config.yaml
n_layer: 10
d_model: 320
n_head: 5
n_kv_head: 1
head_dim: 64
d_mlp: 1280
vocab_size: 3679
activation: "gelu"
norm: "layernorm"
norm_place: "pre"
norm_eps: 1e-05
positions: "rope"
rope_base: 500000.0
rope_fraction: 1.0
qk_norm: false
attn_scale: 0.125
bias: "none"
tie_embeddings: true
parallel_block: false
init: "normal"
init_std_qkv: 0.0308
init_std_o: 0.00689
init_std_up: 0.0308
init_std_down: 0.00689
init_mimetic: 0.7
optimizer: "muon_variant"
lr: 0.0016
lr_mult_o: 1.5
lr_mult_up: 1.47
lr_mult_down: 1.5
beta1: 0.93
lr_head: 0.00595
grad_clip: 0.5
warmup_steps: 200
schedule: "wsd"
decay_fraction: 0.628
decay_shape: "linear"
final_lr_fraction: 0.0
batch_tokens: [32768, 65536]
seq_len: 512
doc_mask: false
train_tokens: 603500000
steps: 13234
dataset: "wikipedia_en"
MLP neurons of a small language model. Each row is named by its layer, matrix (up: input weights) and neuron, and shows model dimensions 0-159. Each number is 500 + 25 x the weight over its row's rms, rounded and kept within 0 to 999. Numbers have three digits each.
A block is one neuron, or neurons of one layer that tend to fire together. After each block is what it responds to, as a language model described it from the Wikipedia text at the highest values.

L3.up34:492546505552509540457529486492446476519487492481527507563479492519503521479481575489478532483491523516485522510472506529505493621481476502510491497505478492534513520459501527544548503510488484477513483548487494472474513466506527494528525457521531504513494476478503487499472498517495517538487509442491482480476557524494506501523473499501509493512493525526539475508472481510500495511476454509515479514480501546504509482530526496501495546504522508475492466512456496571535558468542523
L3.up173:490465495495467498508491524526501486533495481488488518510505492482505486485469490493511485519480477494486529504482515525491453497490487545468489514478494505536521477494487531506494504524512505488498431499487472526551530486525493475517476537556508494518512527500488498479479519512492517504469469477506449498487518493526533448531529445480510497498454501506519498528498523484549505482519532506518507523497505471521527486544440485466551485514526478541499512523481551488533517488472474
L3.up405:486473488522480524489502536499502477497469501492515530530462607507449522478525505532490486504480480556476493510510478505493490453499496527439470541529516496459469494445494534516463504470444489497507532483492513485526497515534489490482547529590481458493478529469528526506518505493464497525507473487539497539478497491479472518504519551500466514518475498485474523487510508517481521490514489526538509476513521508480500490543509518497527481522518479468528529526478502480505505486509487
L3.up619:501479523528475509486476494507500519511501459466540529516492522496462483509459529494513502527544505515508464494514530507501515529520494531494483519476505495499462497541495526506459511505518482505503497528485538494557474487489467512521469474480501492467533476501481505484482521498536506506519504529497461460526518555482491517465491553499518523507488527528488573518548538543485496493525495537541499494522493482508501523494505494556449518427476523508493508489493483526502507529479528
L3.up627:487518473506569482504522527498466465473509540490483505508500508517520449479516570529514532486476528483529456488482493489510525509503470520489460486479473455503424488478513512480452503498472485513486506517532492513509506508489469470490503536493481472460484466492481478523461524516532467522536457463509505494498484466531490515491492524500511518508548438494459495550500473490517537491492517511536536504491480482505515496489500457494523515508477509554475509479476479475503525511513492
L3.up899:504493473504519472478520479517513490539534520503483486463499473501515502513494532506486493515505531499480541509471455522485497493500476484506505524477510485488497530523479553563486496538503534535500475523510531494506532475498487487532500522525473515510530474494508479516490482488505503478502470504498485500460505485507504474480504512466533471510484486520507497514481474484545534505505538506498532522472468515564481510525453512491487507509536484463466507501507473512482488426493494
L3.up926:473497482504521435474463511471466483506504480469524499539515485533513476491501497513488558517486532523556457518497561554477510537525478487524504486500518509503475477488451504528531509492481498460505500527541453504499519436489506506525547475514503527515491491502486466504479481489479536515495515476529455504472464494517504497508513495470451511481488493511568527519493501495526498518517504507448500471527463530486546483517554490487518511512513511474470533530475481527532512515525509
L3.up1100:506460541532521468512547501530532494512498511503504561519546504511499513505484487478523455479491506480534503519501543499496515516492516494413471493546502492444511480566518505448486474525513520484525475478505512483540518522472515504502535459517504439472490457474510487501478481510509517481503513520506460494478472523497500512499491496489486497510500537484479476513517537542564518541493515559525480475502496500472491510584509485489502530528490458511486549473493467495481519512515475
Responds to: Year final digit

L5.up1242:513500504505557489476487484485482497519495497516510480531501516541497506479557474466467501487501525502500511534522473510549546462520528476507506472492495506526485489534464484588506486516481442485513473545504514530470551523517439483479534462474551462531491472504525539516502562490564554517490505484513510508500522492535484473500545472512540510518482493517520487467483485519497531479490468503480495516491479503524499485500480500492505496502482484527519502498495475524483501438518529
Responds to: Year final digits

L7.up57:483536491484452500469493483507481478484499510503465462476508522496510519523475445474485471474469542453493488506506486504540536475480513471532517521552471535453513499467563523491531537463502491506515477507460538519482505454548477497492515522498521491460442505464532468506503489528476482494500481507473485527505485531530495496487466563464480499495483507445494512493495477482610510502513485477489515463531531451540521513542472521502499469499512516487538490488526508536501479496517499
L7.up155:519550510543593464557493502471491473495499496465479517507478548518441486459500499529505483494518512510494490462488480494485475508491496503516512476498518518535488515522532533469507501473538536491494495481528480544481522508509516441498488487497513473515514524525502489544506506497512497456544491513521533454491522504499485503509514511508466468480518454505475439519490486488508498528499507492518535488477519525462483472472485513531501502502461493501492507497538562514515501500498518
L7.up491:502535504519533506500504490510508549517525506519502530496510518505493564494500482533495512480506481497494497517507496497452511495527549519499521491497484535537485508503489467563487535484500477497541496517512476512525505486531467504486502528488493483534506496447454507536527534548473521520506485465491421462456501492507528488514513466503541461458494502521463486479521494541524489507475530459487478549504500524497493496508485493519517478507523462481502504464484528544499477482455477
L7.up517:513452514537488479481512457493486466473541495474467540500489502506483524436471470530481515492504462520467523489525473495492551437459514534516517526450536488475441531518528464506509518486481541502519478496492475503501449506482485489510463524499497495527530519522498512492530558506511484489515534526490475467473525504541482485513462534504541509478487526519488478559507521454497518518507499473501503484512550471499486508487498505483533508498517470462505518466508517516503501551501536
L7.up694:518471537497503499445498501476542521443481497532497500500522520482504537477540456509514468527495530462532490461500497487523529464509568517513500517465510508472445443493500520483522517444533511523502498469497497525489502501492475489489447503475504454497507506499516530521509526502539508522535494550507493481473525539486537467545464513535525525464480510490497507499528485503515497484475522511493520483500529487525468521472505521544493478537547466442514509486493505521522495556503499
L7.up754:469539489505478507509500443537512524497493495497498508509480495476479506506464489484448497437478479477536519509508519510516524534505490470501490515483510524532420520477479517457502475498492500508495487481487516553544539483518485549510511497471486477430526506518484517577507512498485499497532498540516492501495535422491484506508526537507487522484474538518515472514504504512518520490545526503465526498484518468545497478527479495520512470505496492530499482486457466505477528532518488
L7.up1060:462510478523477514495514528471504481479516571500517491500444484545485519493483473509485485522485490442497489467573513493499540505483483485499469486489495531477506498474488508527556502479480511459539484462497509497477519478542489492484508495539500530493486522485459513483533529496511496523488491512507478515485474475502497475517445524473470520465530521522463474541534512492511490458500538547468502454464478497537492490549486494513480493503561514466455515475482503506499481553460492
L7.up1147:490514486508504456482476475523514501480536476515524564493527442522480477464505519502531487511515498488485512465434484499489500520486559507469539491498491518489525491498517477542558515485491520514517490498517507480529559513535508482500483525566510527503485505518475541491522500469498548493567507469567469472501512518487508517462447501467508499482476525490478499501491524533504491503517489502531474468522476479489481497550491482554509515481497472424490489529500517518490532497495448
Responds to: Mid-word vowel pieces

L5.up763:531532539483545497512497500489530501481515515535500508470550453515466528498474452486511502511494513485541491494486507472503555534534531501476471534484476505501510501454516484463520506469484505500499491541481500504541511499476474510504470551456563511514489525518528498517514484514507489513533491496505514507477545460499458480473477522445496526459488506503529514453515518489473521520505532498503475468521491466492495507498520524498508437533511509505520487506494464525528538538514524
Responds to: Mid-word vowel fragments

L3.up93:505480503497445541530519494536467512510467591499507493507505508502534485493486514491502494512467460501507505469470494478457518476445496523527521530523503539517471492533547530518496526500470495505476551486485489526541515493520496498487487477490509495500506518513513481491498506529521490475507467546489471517517542533538497495550466497493482506502503473499480471503518539506516535502544464525519513487524524532439493495512499486526517486448489503522479480537485532513497523501513492
L3.up228:499529512514495484443516489512476535518563485451477498486491536517503493511518499517505467493465502424511515503553477488525519466539495503509537515455510500476457484496465502522553536488479495509450535517501495525509468481512505465518466503556535471502505494520511520468505527504538521487485506536531525491490520519521483511474487492495501471500504488522491480503495523482493563494507519449511503511456489511543496503496510507553488504513524505509500527537518451473502448479489471
L3.up380:531535491544529492503478484473504475541510486531530487509518485490511561466471457493511518494552492511473482484458477512533516523491458489495487503487474471504470492495495510476560475492468518488483506462423513498568496503482551448535504510490503548482485461492508539507505532447511512535515497481553545504509484494508501491546506520510500505479473472520506496492533490544467462518497499462511522515505505516502531529470495521465534505511487521511472514501504525525460522519485503
L3.up559:465522492492582494522476472462530565505484538494450508512499503460488460460489492523468515518571477454464520483494518496510501475515500496490488504517463506516482504497524491501471519500497489520487539494495542565539509440534484511528494517482471463542525519458510503531529443507540550508479478503455516570511489471481454442519454522502484512502504500489462474484521474508513530465484507480484513526537496516472522484514492490507525478497511519498480488500501476478496490535505497
L3.up584:494537485524475502519518482498532457505478494527504477486492488512495513474477485463490490536534506488478506489519460520452497509495515453526486514484457516529400502488504510469485547499509499487496506493500547490493471554509492506484519495478499502526534519495496491490472539482511520518486475451471498497506434432510476503474508505490474450501505500496492489548492519507526463492511503514545460474540515501527550507515530503503496537504501503543499456503501495528473495524526469
L3.up616:486526546498513498512477490502485509513504528540499480482513506483528506458478493475503479564561510516540477487467526538452489518481531509469525526535489500527488519519523489455508520477491481502493498523524479507466521572431547529507510482514476527516488505463496497468461459491483488499492456513459501517521492530552503482469506489503490475490493488510473482503503532489499481468494501503503498459518497537492468456523523469484499467484525527506540479503497497498479517502534465
L3.up663:513535518543485457503491512476527476501526499515556518517473474462547437518472530454501522497482423505518505463458523537460502504480496499507487474461469511493470518499519473516498430446542470523510510492478469514487535482485482493510495545495500508464497471527498569470536541539497526501493516504560472498480477487485488501519484505435499459504519517514509499518481527498504496512466521516489507520482511496483532461498481491496521510461483507472520482503534535494498495533516504
L3.up902:549529523523492449429485446508522516505471484502488501516513517451449485506467509516496524524518464476533526484532508537500514538460550495506492496504535547524458487526536486514531479496476497518487529527497454507538534474488532504507531477501505513476495513480512512464491487498505518538523481525523511514508504479500492493481499578471443495451493508541512490488500493476516491494488501513463466470520514498487527483511494500481526475503513497458515483513528471484464523519521502
Responds to: Mid-word pieces of names